Part of a small language model's weights: MLP 2048 tanh GELU.
MLP neurons of a small language model. Each row is named by its layer, matrix (up: input weights) and neuron, and shows model dimensions 0-255. Each number is 128 + 24 x the weight over its row's rms, rounded and kept within 0 to 255. Numbers have three digits each.
After each neuron's rows, "fires on" lists the tokens most often at its 100 highest values on Wikipedia text that the model never trained on.

L8.up526:112086169134116173154121140124143167146122180134107157147090126118145118142121107062112112133105133143116121168128175126084119160114118127143142074159115120130158100158133145124142133110135131184113077084134123110086094134150129131143100161090105148108088124126140149116108167154101092109122088150171159194105135151120123125135129153128162137127105119117147152115152107157124127125122141112107116136148154160139109139125117152150125169139144127121131110144150118115122123128099067120158158131101140109139144145112118157158095167126144089112138104113142133084127109133113098109119100061068112165114128122178138146099126103086132109137144116118100106185130144153151123156137178116100114107124139118117138105138136125124115182120172115133144127141166113114114105068143135
fires on: " and", " to", " in", ","

L6.up1368:129123163118121144140119074137144151133139097116096128154101120113109122151197123127136153093144124155169169101149131118134118149150146161108111117102115102147122107107099102190123144126112173155146123161080144126144122154140149146114102134166128143106145150108110080131074120171153083134118122141136100140156079141072143148156144134159145154126104173106091122088130078120125089087119166148110136095150151107136131156125154124109137121116125146128136138156144150088116146110159144125121120096159107083105175167134148134170149135104150121094143150140128114153079151118150122149144130131120169142133085120134123096115135088141096101122105171102116105116110169157130130154116142134101159132080127115166178123102103126107146125111169149145120121111118119141084105093123116
fires on: " |", ";", " of"

L6.up350:133103129167142091106134159145159096096126130117142125146140169132113125105135121127129157138144125139124172113088119130142103122106107156106185150157151103140176121156122106114140094089152180098112135121117146101135139152165155131094170136146127168128103137117114108107120135097151165113126101176138143126141122117133128154077152138109124133074143073123134122189103119158153155115089113110131120162137144099092147128188125171110131100101128153122155125131122086119161145102119117143139114148131149167115137106083138136189094112116130116095111147123161139116124153078139123095148133099114137102138128144103140157147120131137152101093093142143109125120118127138080152089121153120137087116119117127129197126144110155119139105111084091062180121159124145115116149140102118
fires on: "===", "\n", "Q", " (", "W", "["

L6.up410:120135144146139149134126128082125142129123121136135156159118092144185138139108184107148133109114124073125136127129167121103139108122174116146116159123156108180146133106089124119134108097141157123139147125136153122080162115103119137156129087080118110123129130123125145153116105101104116146125125115176155175097091157163137140133115145105092142095144150165122110171077103153129127142136110160135150125148147132115130134180147130149150128117142100106142123151136121058136134119121163143142114111139141140115138093113155119106139178098173129127123123122169117075101104081129149112151084181093159151138120135114108130109098113173132151091147120198092114144132163094124120163122056140137141111118123104112110089118146147131122102121145155124160113137107107109087098121158119
fires on: "===", " =", "==", " other", ")===", " ==="

L8.up217:129143149115103120127095120175123104099116133143114156116156113086148147144094104128108148149115111129115076159068126138147153139111133091112100125113154124138133092073139159131121120140109124146146144174113130116122200083090143109130100085115094153142141131155156126142159112150167100118121166124178154132158108088149113129171111154116118096099137118146115116126147140133130168114156130156112130169171085115140110112163138145155147129141159127119101103148107128092089121145147148169103125153104174151109179157136156127142159115126123138098108158111128113127144098142111144151145107118111127111116101167095129132112128090102147131182104109117129102112110133132138116150131143121120165117155117084174145185138060111083113129157134154097089127121122132092150142104136108
fires on: " |", " /", " is", " was", " (", "'"

L8.up758:108150132119107138108183115119132125128105131113084147135114120103088134137143150136118122135088150143105146125118124144136113147132112113135122162125155164104120120111086135109130125110149083108146142107138147120127155102127141160126085125146125147106153131097142070139142152137132109177142132111105186119163093137147098115142133124122120133121133072109137119120150188122132129123123109124136109095123132088134162129109149105117121137082082093139164132072138130124122166135125093123130111117146134127137152140165103144148119173131149103120093173167137117071166182133113109113144124137143171127114158099140108171128155192104139087161154147123115124158136162112141120134084168142145100143096160159119106158160165136114078185124096108092104167063107138130147095116104127
fires on: "\"", " was", " |"

L8.up453:105163097126141136140114111154165127146121127138132169143135115137070149133162165126169083138094116120157139155161113116128116116134125120078119108117126122145112091090093075121136122163131157135141140164145128129123145131112113127149116161148112168095102063136136089117106138128146124143116134120156124118126098168115124095155108077125187127108108124166144086108128125105113159162195150161139143152125115142183136129095102108143138131102156082147097121121144112153134159119093141178112093144125116129107145151158165124148128137127148104126105127165144143108156135147146111139147152092115114083117096133122094113105135118138129088127134112137163157127163139138108140123078103143129159138098089074173121143167109127115111119169142168109101134075161143113128081106127147
fires on: " |", "'", " of", " over", "″"

L8.up1911:151169158119074135091082085140133111147111096147134131126124123125159107128117146151142155134122138134123151142124088137080085074129124179124116109217123135129170125191128136108148125133119131170108150109112145106156123106149144074122093151125118144143099126094163098120127109139114137093108104132100122144141114124144190113148106118110174112115129101125183148121171104109171130117114159126131140159140111143158120087142177100119135137130119079109099108165178102117134142124122123125127174129120107105105118129112109150170120089121130114120131104074164143135097104141138137137129084135128122153166136140127149139101116107109147080103097128100129138150110124091125101115178112136155131135159152150171121136153147098149106146118138133110111157164132104133138157118169113
fires on: " and", ","

L8.up1616:147120120122135146161139162161101119142146154133160115142138116146113139112101149133163136183139073105149159157129110108122133152151100119133144117153173158140122101128131131090149124138180114102102140126124114101112106118112110133091119128095112137082133135137109168152128124116149112170146074164103159153119078117151122103134144175159126172111161131129184171153129130116151155104120106124129122148109134148119139106129149080136152142107116102126097117123169092144143119100131128090086118155120124148115156096113113129101153152120102061154099130128095188093143126126129120090160154138134114128158130116148128183128079159091148099082149148124115142143141129115153128120121101150114069093073156133117108126165137131096147156117109088113129146078094094121120142140150123
fires on: " and", " was", " being", " be", " |"

L6.up250:163122106130139133126138100147103121131141154132144167182144109180127142137089151161167167144129164146113160084130143196108145112100098142127117145136107125152139064086110112093118124114117128120153158089126119163127189095125146115077129147106170085123117138116096098129130116106132156096103135120136116155088127111180140138111148130124110131144120113137117112126099126155137117107154093149126117091182169115085136118131095118148101113108106138120137105145121111087138152113124140146161130182149165128120154137130124120114094120142109095120114154124091126129126108133169137091156168111111160145134161140107139149098134103121182127105117170154100098112148130087095156107151102085092133130122134109123133160101144129148144172111128143158139118110139156107073114132098173
fires on: "==", "===", " was", ",", " ==", "\n"